Weights of a small transformer language model: 5 heads of 64, rotary positions.
MLP neurons of a small language model. Each row is named by its layer, matrix (gate and up: input weights) and neuron, and shows model dimensions 0-127. Each number is 500 + 50 x the weight over its row's rms, rounded and kept within 0 to 999. Numbers have three digits each. A neuron's up and down rows have the sign that makes its largest values positive.
A block is one neuron, or neurons of one layer that tend to fire together. After each block is what it responds to, as a language model described it from the Wikipedia text at the highest values.

L12.gate4:545494533552561557566474559574526506429504440536518443426538434468488486506450456484496511476539484459549432501417480453363429447497559491518495545545512549537528532537533561399462499489493479493470511487524508509527515501480534439479445548485537588521578539504522519547535616532436547538438487542505509481573455460538522499510482504439476416525561489463531476500583476582511609477567
L12.up4:388603587547478536480526500581476440545503490475453546501539472458483551513493507486527454485540500512450502438417464551479452508514533545462535536451554533504478561455507442507528485565476458529476445461589587466548504496410480466520474520409556627487536467522559594599466561557477517504417551440477487535603572538506496509526488557459493450480461539403577491572551487529419590485461
L12.gate158:503497505511543526563538603536579581481464449407488526492445452433521464492514532539479512419522525505592590524530470538464502545427553493437534434478451480545470531532440531464528484468466464527372651418560565516469542508438521531416466524516519463399516534434550535437494494611474598488558548458465434485568453539511506459537567426492443483458416615394509422576417431497524516561489
L12.up158:542565402466502473501414481519437366485508415492491502557431570470509537448476442519491519399402475588475449431572535478475496485476476546408515508650494550611430475536549501489524448547472524493476463473474539486468463436601473494367444540502519490557516405599442443522471457585592536473480481526610481530562447465542502556567400526534456495504503523461566536600449449521454490467574
L12.gate185:502557477456529424587515517477552503432600445464489613561536533421474465460455497449459500427473523499339436482487455472453522547461454503527593507606548490539494476493514480464504466547417558513515532573431444503452451544506544489457505484502423460579559520422524525518515635530496479471477560536518451543467538533481522482536446474460583486491427548354463518432480477525485491554496
L12.up185:504577503476527533501502443498548567466424505508483479441525510499461518441478447524475453550528491519417544491511397512417480555469485541534600499520536499524480459530514570328502474593493471442513530436516534511407538474428403450529505555411494486524531561470455522547441529484570523504567410479479447526541465514509547599512478568481501508529487520440589487417415453527546448552515
L12.gate248:472531509502577463562454492493485528446507452486540481504456500394466475452424541518540597580425579498502522507559474587430501413469452519501478592506423434560508534421527423560514531506596524534444487530380538584536564534565521507406514468495519453498528492464530385514463481531577423565467534577444469460570516494477454474532515507400487519560482627475598464444367437504585464499540
L12.up248:452480435495513510550535431516553490498518526459483476618511546442571525518467490569426479450368552459424498522483506688459452514534493455534480483503534541504557502540500520464407596461464554438550496525478518529542543445504458483451525501436549578485465479529557509519494586492476548499572546445554475489576408475556473488451476488420592439467473583453529603531470483560480558570514
L12.gate292:530532494526501464533530521499456471509552527496465411635568549439502494475503507515595587638554542544525487510483518418527558476485495568483592548532584522522513644475504426507494442500386519558423499497557531512392430536553498469442526533421493528548445465575418521493504471528497476539449561487505476438434525574512455493573450569384384468493365553402486552583458476566465446410496
L12.up292:488467547521518485463670464477375503554413508546481498383552518469390461484557454461491479528451468514480521592501544493468486530498507447465456465529542451580516553544478442523562477505524544538463542498556597527572516548486556432490546569522507451532528572548584547542510532525555524468427548519563502480503440504502561445502427545462557601527525552614449582491502562476512463591512
L12.gate307:522434483538436496434468564509467406491561513493561500523512484422520530538518551549502402546495467470564459499522533481449521412476503507440456516578434561548578538471503452519469521474496508435348549527560509516539525601512557392445513544574538464507515525415512477571541468518503525529491523461556594519453436521488517474535532410557496469507507520371502570458522471480523448480505
L12.up307:507461553407477450431514609463589489462616513534571500450498460515467508460596473501476499482475521551542420526585540587502525529457481437461442429547594527567576433514508465567433484511537539472449507442548570510419459575530497494421430502538541529448543474467481430543518488497427573476481528432604582520476522486493553488468463396481411523491473500425568493428514528436553503555450
L12.gate423:493583460522497564461496540476526512410588453538504493437476535473445563477565541483527495474494501477418509490415401598432515536501531482458557540527579597483490522561478562436485543492432493425458528436516503507577489470519461536466442538542408499540506382482543431510515432480462525465602628551526555489550477544418506559542523496534564506508494509466484510476446404601472530630548
L12.up423:507460480414482518530526528545497510561550509593465520452528469460578455517441484537551465500535535543576491467452550459458556535476486417450566520404491485502533473541444548455481514455490475472528483481550585506493590522475567475560573557362487428483507612507534562468500548524490532578534584538460460454582477531543437525384478494416481559550544575401524447505462468544419587559623
L12.gate503:499527486437488464488474493559496463480493543404409553486514404455515556455433494542436492497481440466585446467510518574532621509441539462490496470588448421458525563513449471485537401502538453465503533507615523510463515451481605493486484468458534410564475458532559544541484418508494428476592525586559488522536446503412438470512479559589617526551496491515464546427578616517564603382562
L12.up503:501529498524492468578612491454384499471443515467414520605536409489427514566533524580502451509516530495486480411447533458588537502574500515493571545551491541549512369587513414508528464520418496558411592467472421380396489585460464542490558458463512477474540538496475531509581595518431477506454528418526506503447516518552514494546510400454518560552534483460518379476505535445451571537437
Description: Climate table parentheses. Opening parenthesis after a °F value in Wikipedia climate tables, as in 73.6 (23.1), plus scattered mid-word fragments like carvings, lions, tempera.

L8.gate639:543458493457508586557450579441458596507500527503507523487503490528462520463558454481513448380499441458560598492497532457611401579575582472464519424441483549532544459397459564497544508480520533470532417565518430437547519531532536559472567448465373558486527435450523518510575505541529477497459427525535453474484567525387399519472519535462555558444518525560494594526516539413479476499510
L8.up639:494548470388520570565448513549522484588488590550434554456477469542537485551472515418443464479544482482572454458571559464522472562463496521435425524412508409421532504511534456564571455457557488408479534468511529483413491416460520539516481508567479585510499538531432501536479520445438559474496496573610502517558423517443454643515505494500526501496460475500605553450479513462439488598425
L8.gate647:496516423502494608505530497491555558521513542547393537535486522454579454513489489479494464531450504488470509553482457454550494500555507518492463498470501482513415519546564502517530487557470413544395497444489543529581468530510603588477544474513479513430494506493468534544561390555524544500486539451530532576508484379535477621442468526479625546507559469549500467394548500518557502514494
L8.up647:519477474511518396503490406589617570504483485507481502469508454583455455519483532557537446520436544427454500434482600514566559394490508604459527530592495497381526485461419526519464463431563526523492523600513431566581531482568513496538481564547590536605461419444454398512498499464543560461490528473472498531496554569454506382420507489500442528550515582517511456460422481418474459472524
Description: Separators between paired numbers. Dashes, slashes and table pipes right after a number in sports scores and stat tables, as in 1–1, 11 / (2), 11 | 1; weaker on mid-word pieces of foreign names.

L8.gate415:438552589489519554522567482501479511497463512520564398486482477544526498461456542575549502464454509489464476482573602494442495455508442492526464425570512566494372395442549460552535529527477504444434560523499444447476535584512492548525489598481455475459450506548535466573429586473517518386500461536546446535478602584462479514449503494440449655472516535473516548538499462481469524474534
L8.up415:418454568422405461474451459470439571439472516476536533498553440479514564403525465547574538457379471509469454435537486462490514408481466578481563527450506556505419399442503493497515578531513438546529542573515490395413486493441521552486455426555506426425444590515534502508475524525542572533456497526474463461607491509477519347457464523471574580510509506553628448562417526519487369421527
L8.gate489:454583505522470627498584435541570602537480446465418420531559547448522561494484584468546554598476556493481565546508441551441483425515397480443676486573569476530446457492518466546485534490510492469518527507395565573488498491593552518479583458518480516412505548501481487510486540515544531433478539532508501590453581436448450477574493595467429575462566455445498476535516466484556416454562
L8.up489:465511441535424520479377471629476516490501525353538425467641528529368460493427515527489554472448587542432525488480562514431618442492547594486485527439520541488523433456470518543450519486543548413500513564482495431478465480407510508503550508438549570464461570438465462490457473510555519522541522419553486471435572510498482480511493518423467567452522424530481489483502455535511463559503
Description: List separators after names. Commas, "and" and "or" that follow the last piece of a name or noun in a list, e.g. "Barry Miles, and", "Bradford Bulls,", "Marburg, Germany".

L11.gate223:515521529348565498419540533607498442514568478483465438458490452428489610480489519434489536440444487513560473489635378420581431464464494445467491533447440460573503485485508473561535472614468559402511477493428567522567514493536538440422415611537408545464483458411491520531486504558452473504496598449457480509609568519483464536481393532507533563585527526500472502489472593563506438485455
L11.up223:452431528438492514486506537458510525451530520479490563466502468475426486467574482496564584520619522456457413516449469516511504449524460536443438439440568474559557410451514491515479445587462555409474516427430580528436565522595549409478505518523516478522494434552503571515529557519465454462575609521606509545517556535477531480528425457569492514425477528459535487539388499533566482480459
L11.gate275:617489430479571502569547574447543440451581449515482512515593528468522455474488434488461545407449449440542578532476441448541445445554553541588499431464477518575411556486482451619458504474500552421515538508530539529446492539578559409443614542537504429573539546514528418482445485498516501475525529521576452525558501464554473465432543424564554478507463624432543491514529357497416420578472
L11.up275:571447510376568489587547489493548468492535499471546418518535545418499597427471385568495524418474518484594528546474474499509501564500465640494529470453491479537494507521478552530520493483547532489539527491545584556482545543466523417522517559582545474462551523539454523429498526549493465426528525358572544492508463570601508472496509504422551482541441619414477474569464456446461389516555
L11.gate627:484553479448605470479491530634539528499554475521468468569500607565548597473447496553587533521548472494500533514579496387517454531543529535536478533603538623486481497434494457499435506522439522446447505449544593418382453535453525574539546423549479529471539520545547498553497534495437535485477420609540498581572498544421452451628469453465459496536486471515478489505414478469514498523421
L11.up627:507556504447509560508504489539593515564519528594611430469557519416471461412502483482463462424422522418535509516470449494443495485541525590584495563536502583502568539430524477377550425543523530547519535553491534466424570547567508468493480526441505479500475497475504559525470491552475439506449579587482554454438483505586587482475470461489460484543537537383411430516473428441567520523487
L11.gate632:523515499503490405479586601488448456472475423544513469490432438406525570482519515501539477492491441551511578495396414490506518521583409505482547505519500573450498544588501420470454568496582516490468493530484542485575485457559442432476498504517434512488450542449551517393550534600443492488590600508461544461575530556556512585511470476546468493544395585498453570441552510509426456488537
L11.up632:501505509486399475445571473514477378549579341470486442493596594390537533458484411443554529507498438479577509532524520483528477447556439565471491477458481559558457531593482538496523515557606421485506474408524570458479460550609569506464536463503404451546497660453539454518510512536506566514569510479516516525590485493438453530395496474536475475593444445495522545421465420589544556563559
Description: Stone structure descriptions. Nouns and word pieces in descriptions of built structures and physical objects, often right after "stone", e.g. flank(ed), wall, panels, Church, diagram.

L12.gate107:567510517427535507492461438471493452499569546471451455474452467456516399483562514517444487438558526445494559494469476502458537500531498455488442489558500459496545467588513476505561404474475402522496486521503512539508517447501552577536490525533469452448438555493438468450452500526435569488579478578526437611531539484541560431542478542477458453520583597535550501510474488501466595509511
L12.up107:562414455501465536427479485579506430393583470500501479475568460525456503451555482541451544464526461484542425489524536527428518480534496543481514507462470477516536481550515461459511490496505467465493524517404517455574437467495562503538548523458538459575446635593399523484456510467453502438503543516533473544553556551472559540518397548494539539471559509467530545593523593404458500509505
L12.gate313:564440433524472406451524606549472585561536501519563530365465526488579573468476406455546539480584470411550430549532470551432435550498525494428474443480579520497494547573494498527495471525452513406486556467600498433448524513496456450445540535501471493506504539425441464446518521489506553533542447521572487470504486521451458537556526517567501584499452556432469537528611409466510444480514
L12.up313:426492505486615591436474398521416540516453531579533478552401444413494510455504419541479457476584575529509522550629506502542563517472518487568410426431495520516478433457510550503594452470435539577601413516450545521547466438478496519531466563535528490517504532528515410608498493443561471466597553502506527493500528444514501448513530550445473532574509527406543535477413573555523634610545
L12.gate398:521439461565542469497561570523477530486498487411522559467448490548516464377489492450495522442611426430596530429453555495514439423439422552463467424499506436530506540506472450507513362479382537525529555436476434529445520486521457465444548414444556445397404462507492557506555577538455506561419413554483477507444528440511463529507420592497471581489479527486514513579495464476454534448523
L12.up398:568548404449449624451493536454477509489507489459520537510520474602501500442459364458619474504481472456518575431482431439494398518456392542527543401526412559568541468515441553501637513568475546434477529531511456511553512529471522451479428586509467448372468543461504398423488487529533462480450462425435481431506552445569515524512429571497538540407436499442588490531568518544470487518478
L12.gate480:487512434461547557548545530452507510571478459495417511521503454418459537501499368452387448487495546497481455481513455427488527522401514492568487454509547612509486470525567584498571551539533481406552553549578512448419510674499559565545553468470500486536524431497473423478506430493453529451582473520461429464501563515444387504517446536605525464491463489456566560540483500481473482509509
L12.up480:508463546413521530566486473481579451488460520518568469498526511497529452409429452479494433495446383509459553610472440457527521483516562403495526520517490440559557481490526439443610541534506524576488458521481509398437426423538498527550536568498417448468524457441574469449479469594513555445503504523525503526510599537586472485480541491493593487514542366560558472412464525488456456500535
L12.gate487:449433534453627546485538540526561554451593503481456558487458490484450398439453501551416535425481518416458490510513470472484448459487430469519496413541516438567405517510435554500584459475481436518549526502557503507497489427532567486542491590474471445455508464528489575383485461594388503554497452565540358514497556421461413479418461488488482513506547504523559436526503640557549477490508
L12.up487:576535483429452485497477446533487471465441551497426526479416511483540508461545501386496472526618506515508438462514568525542483433424485494460443484492507549611413423459447497439534467593418466528505540499537432469470516459452529553459446586502500535577560527435401469466481591433424556504485496547500422542546548497598477483507537486464550524457561436514550468520502508498408499498446
L12.gate524:528481506598480494512529438524613530496438509524595570514499644483530481492520571550476549601548463443498434493497428440507472463443390572426515520491463502456546501527510465484452544508487500456418504457454482447445453534576468526409522470495533544536486482462594543590500515472560625546539436408521423498477462450529551520547504597521406506514466559496622526397526501510507495454565
L12.up524:578548546571459470459457478555504481442513547508401521464454547529502498554442533470424501548448492430476491423501513519455580546512585509506487428463564461475529504520494479482580504454358392616543552521568461524536468549510541514605541550514552519512569477466462495493482600544411378412553565607454469513550561433515417466547495533399522556562541478509505447541447501412394588550527
L12.gate543:512481599550498405432511469561541438439514464599500495496482411430620481436510463486533500465497404540456527474543511511435510481483587450453500600517506462483505513543459476457588428473452538502506514478503497524466570433604576511545472537509470471499529495410502437442467518574576394547518448572506499478490549550602419491562545583535518507520546458523502484500501522421444555480565
L12.up543:551431433495494526496478535515471468603574456500485455514583520554521487509479404528475502447549534459437580511551483461430437522496537546569482442466481518521445490429510524445560523543508437520399501485457563533472474596464431473446505517577536435442552486512475497453462569569595558554488457468574515495484528501503538559492504521605540486493554473477446433475472567508535400485571
L12.gate730:541503512453580436503554452525436506497493454484504518515418591531578496493479561480518465553584496410501528458575490479584559529466481496475502468511519477546491585596516455487511524550494468492531562442441495619527462523504449556502497426440494462514540519526508503462512494478526532510490505488590521563609531506518544449600403498479467469509591477455586505548492509574467435433470
L12.up730:497551475512562460567534421482544525418498552479468433464360508515544441562458498501600555547542515467500413406577456509533462541512590541463507436517537562494660507613495450537446469543377477433505444531390566592502424414597482435472582455444509531499472438521578470532492489457520493502509474479534557537489603487570483495512567511398475460437552500485495521536494561505558502525499
Description: Score separator dashes. Dashes and separators between two numbers in sports scores and ranges, such as 2–1, 6–4, 1-3, and "2.5 to 6".

L12.gate148:428540519491543512557499549506465495429464530524460464540574478540580447479510584511575587492500509447435525452551457591506473512535443511455511551505507570472461508466492535485558559534478492433463559464512425511386436655442566528476503461536540506453483493499529492466473492468491490477543515512482464520507529452559536500520407486544426463521475554457435477492486501562434434462597
L12.up148:498450512482502471448472479418592546470561538452530471520410579510557539467501482597473511401449468508568508469420527479490479498471452536542551521455484501485576456501508440461418534482485533482550535527454471467483413421480456468488457403490442540325534525485449530543496529470560461535472498519408620498432489516501438449452477442558478520481561522514460530478374601505424412470453
L12.gate247:489491491519393436571443446458434540577557507492516473603576485553484529476516502457579559549548500486512492515530507483490485582423564477503538444523502392408556510480413545429460570386528507556500557496466568461435590479530435540427454557541539522467531465560475474502557508487566530570475475485525475533542460512525533589469455461487495524436409520603562563445481587460599558491499
L12.up247:441471555520454534472499459503540507434454435517509435488467504582561564389579502462485517536479534489552456525482555482490509474506597594506499454535508612503506627459454558436504485606505553574457510497525515511410534455440546431537466539457552519475414559500467490552472442458606524481494528486483436459462445520522641546494467510495408570493459505517534496423429467491463531517501
L12.gate368:471406568469462500527430455450457556459571505540433620516476538585495551517552402489516385498407497464514499416509447430547439571506427456488461477554517492581506498511494520512552555491455502469537507447527564497532464533535547428536407466497428450531470438494528507456552472642492467533489443537497487508572445329485536566517489486430435597455469493496493590479496538431525455483419
L12.up368:525503501405521398597458524524479535493488497465438534498561535495468526544444565506438520572608471485522609502494645554529462546460462443484395588562533536544360546489445538576493503473493467394456400474453524556467493432635538558395520616514490549555443541449469474487497488484543495512452493501504430576527408496531482538435456514504509471490487428527488475506609560557477501558522
L12.gate443:377549636534544488539467550400501529485511435453462416501527495554508403530594524454463437422594551437514574501480518457472509492463474475493435500526449511534505561405491554459567479538547393425602467509452564473445543620493478551458433528489514590483536453560497450577536489501466446491547425452537450435559475499472513417549522494487484582528544400515497534543458481485475442540489
L12.up443:518534506502483540540510487543506532420524483461438458576508557549483542541565552499485561485593498569460502509389483339576574550517536464493489455514471468508471527487534566567558529540454492432498461470406592430427409477513508413588373453508453494439604540515476518523375505529496473469473453522505487565523503463558513485488504492428466527572534530462516561564434450329419468611517
L12.gate595:521495553505444536519480534540455547454585522426455406498519546523485531495510510515535491514441587521488487463501543518520513461573592475438462569479510505474522548518585560495720536508532560520484603499419544487453531503577490526530468476440464460481588514428405491550464587589452460558485527422506527431552483547565451574419465462462346375474538490542500538447448500464432497532536
L12.up595:522552580466460563550575503560535566516575435467557492420482582512439578501547422448499469484449549525587460539502491494450516439518536470520453602539539501532403513512588533443631471595538455513443497484442542440560521440497523456506512456386494513490606505474479455548543463533522489550519498495520500473510501430479538518468578484536481406458457447524517513530513535475432526544496
L12.gate643:486572608562492546490353512617509481450504471435553438437535498519490515575531483523491567449546584582538420565480443547493571497503484511463496395483477514555545503336492505405393475528413509584426451498499429461458568547498511492534462496451502482565520453468547395443475544523535534502475407430412559452538490493518562430579604470453521463455504573544578608477503487453394510548444
L12.up643:461476530481505429408439438464419459472461490494458466552499525497558499470567575483473482485516543536421544523573452443527436453387505396589494462516464587523508481448389660565475482477499471516590513500432504378483579550432464515653500508561537538431456466494469412583567467497468501418516424475445506476494503529470444458549492509500445537503654462463436475544518501467420449487485
L12.gate687:435496559444445488461431474510563476493460504481545502539576479504550523460409594478565494486502505555571580488447499507490518392488462443486513431483492513532573576470486515429410523501509533439495442576567469452416456527570473518615597418478506573572583520485520450425506511523476521509528526586422479467578512403572451529514523393403526515427491594579559499526501417444499486553513
L12.up687:468437487458580515574521503386479412429573498509533415546461537557534470469589496508528545447447451444519438458552488488446375502492423495500475528469535568423575504500571511571502495527527478452542415528512503507516497531570512533510513463415474602513479511481431553518434515505529507526545527478559508434468413522451486567505543487505550432539618449445495547596465550479493463550510
L12.gate717:493575576515578488501501459519567514451554494594455402520496440400505494456398574555512523542574506450414535458519514467462490474442569552520410461506573513523447546517542523428526495520490536511464516502532488504437445516485534545552528534531457523545578534540484372520488551538480449526542458442536477478457508507599455520544424452459537523519546542551601492567375564508439511506559
L12.up717:543491576442527547485404565492477496586569517459513525524414526510538445396420482518408483550424515490596539512567491408496516496486579467603479456561484553419547627449406462541404471425518579507555433537524464449523523460429503444467535448475466482566395512494475550523571532592555525412564464457540435520400519465491504578449426522479458505527383411542437510478510487398464310595484
Description: Clause-ending comma after noun. Commas (sometimes "and" or "but") right after a noun or quoted name that closes a phrase, before an appositive or participle: "Gemini Killer", ... | refugees, ... | reader, provided.

L11.gate57:439378524652559489603500450444594415511573491581498531503538523450563531507467542547499541491472503517529576452580524419537535528496496410497419485508424543620537524483394554558448586536442428450471523486548514590584421559595567444422440534524517527488425455472485380514612566506478455536631512487544528487556452497555473506626490476421432568516485555466445501537571448446551485575529
L11.up57:513511503428505460479568404440438516416568431559458485572466462612599569452578463538428507474381447568493596464367431458465514367550443457521505526500462477572438546527462495515444514400513524481532509551495522395477488473545470439439473510438484502456435476465459492518427524626508541455525497479560472536564474464536521484469444559484501481522470522584498501458468455467458493556557
L11.gate147:464537502461493415468490406602455535485478419480512549519566554573470487485500496501508612585503483518405546374435560399520459496457544391382409517501487535534437555414546496554497440472501456372487428536526499465502459497509473469508448516476484535505484543550534439509492427586486488540501466551453478428467472474455472502564556479493575540496578473511478546492517482416519528582486
L11.up147:474495509469553451508457382447520458560541487503531476598485559522460484451537588475473599470533464534493466438401508534542503481487474467360414540457509482545459614496523552447501548551522436460407527502465546427527393555571522502535370495529452534445424451451513418467571474543516596560448500537522487537541539405475519467595498433514533524428480511587452524495577492525575498572465
L11.gate218:571440574568469534556426504530519565567531489502477568542549402515563537470618472484520540537527463572606468461474495469543487545486457463541379463490565472570449400490437557467526578459462437455494474448608523507475499593495517439455478554512553596485550511455544551482498486488507486532541535479548498465605460555542457488493473508452434522528551535540517476579612530461516399537592
L11.up218:537497518401496528527433502470488539466467534533561581512483528422493510474560483423598545441435493510425584438498533492513493517477467470501511539517491533555570477493467549516506542547478471431444549433656495503496528570546538537506495452537490423512556448512464513461563478497450533533543506441470466507525540432511401535555504555519447465507562543486524419530482513608380397468508
L11.gate664:551508507504549483446481580515474558491523536469447445424476603598496527463457553497508536561475569464542478451506520536521478445506493426454492574550569482552490459459556533604548518525499395393479535482569481459391474435463550544426520428590532556501582524510508536558496506505615581507537471480544517438560443475528487586448537530481421356495522504493462528470501561379489516527422
L11.up664:504464520479464535507561529567551555484540472497464494476494543607514389540538459484482523500493580499497488531525475491448428511492456434497462546536543481586523554611538502482507416478504475462497487512528508525550534456490525384499518460464466525427612472521492496524430476524572563565505527500426549546403486425509544514519475564460500425490521534548468599418488538590519477467493
Description: Comma after a noun. Commas, often merged with a word's final piece, that close a name or noun phrase before a modifying clause or list, e.g. Pauli, Reus, Holden's Choice",.

L11.gate190:515527428516571590451506454442606434427530449577572448383487495537489514469453537513506483532536591438378583499504432464540400450491477500442524484447499566526493420550535530496499507609531435484526459508467554513492539573432508457468461522559549507547438430574545515488503527493504526528518462469509424451537453470480492538447543545567449580464472589449571490493512454557490491463506
L11.up190:532562499458503420493503446533516443489468601496493543561422433532481485472479500470513550459467509544462488579587542421557546486599500543496517514559475525617524495457577461578534546536497416542423492486546413580475511580505520586436441545474472514456473510416545531500471533472555518428592581480509496459460504481467516575548554574476515543455496509499468415546511464582523544504469
L11.gate241:474519540527543560598431471534479550509526500533473523460518531487453566466382487541518423462637444422479566454530432555522537452571575522544559507509520404472506511487528552480534476548418504481443489549528504480521592559445549478545484464472447486548561430592545553482559499461488493531485550533539593574512569505445524402534534526592525399518490580587483432459544466521512439449451
L11.up241:524537442458530557445552521595490505483586438523443528545400499454468599473423530449511487409513440468593540437518402502450559503497543560515450522559538457471533538508470500527552452404477474516536501505569628518508439511463500455465478474541523471478471459585429555576548526598541350454498499551505539500504552405533530511544468486550517471554444452450502475531408436507524489512381
L11.gate438:482523582544415507564474483565481469452503543493417511463540434465455489541492461499489517490554499388501452473545436533394500442490369502493496511481501477539461553374570415439477537489391532534548572499460447508641469490571498485636526450526470456551472403488556485499501415431404551510503435541516436455521566521508465462540544577530498372481553617567530510466529532446439434506480
L11.up438:526549492534521528526374462600536552537571460575438471511494527424507540500442502633509432591470585432475483508454495533453523467496487450416501475487425510506579575454604435536433492641452446640490545494512432469433565527435550525476454567465588501571574576519542453448480475532602525530505466498484504545504487491571524496569456475448477551490579514537418546497491602559594535526499
L11.gate653:512479508506493479554458435526379373554516609505581443464468512590557489546487430446535496473512520433496492510527431449578480491545453358516488496386458509576490507507556516520551471494422415461521500553502514459454572517493547445537517527465417466519482454491500466521435539539468614430557476564497443464536594515525488573591480535537560524545444531547456416446462490513463480510468
L11.up653:561471535440463475497466486517504469468523487584466448535543386542524455596421510488499534458532536386553534515535525435417572506452483468539453517529547456566478503399527420594513416515516434541454523452531469554572502475578536457484463432450412421477454563488497468535537523539538598414490460466456481473551608440432511599500491577467527536456502499516492524551623505482466541571574
Description: Sports score separators. En dashes and digits inside match scores in sports results tables and text, such as 4–6, 6–3 in tennis or 3–1 in football and volleyball; weak elsewhere.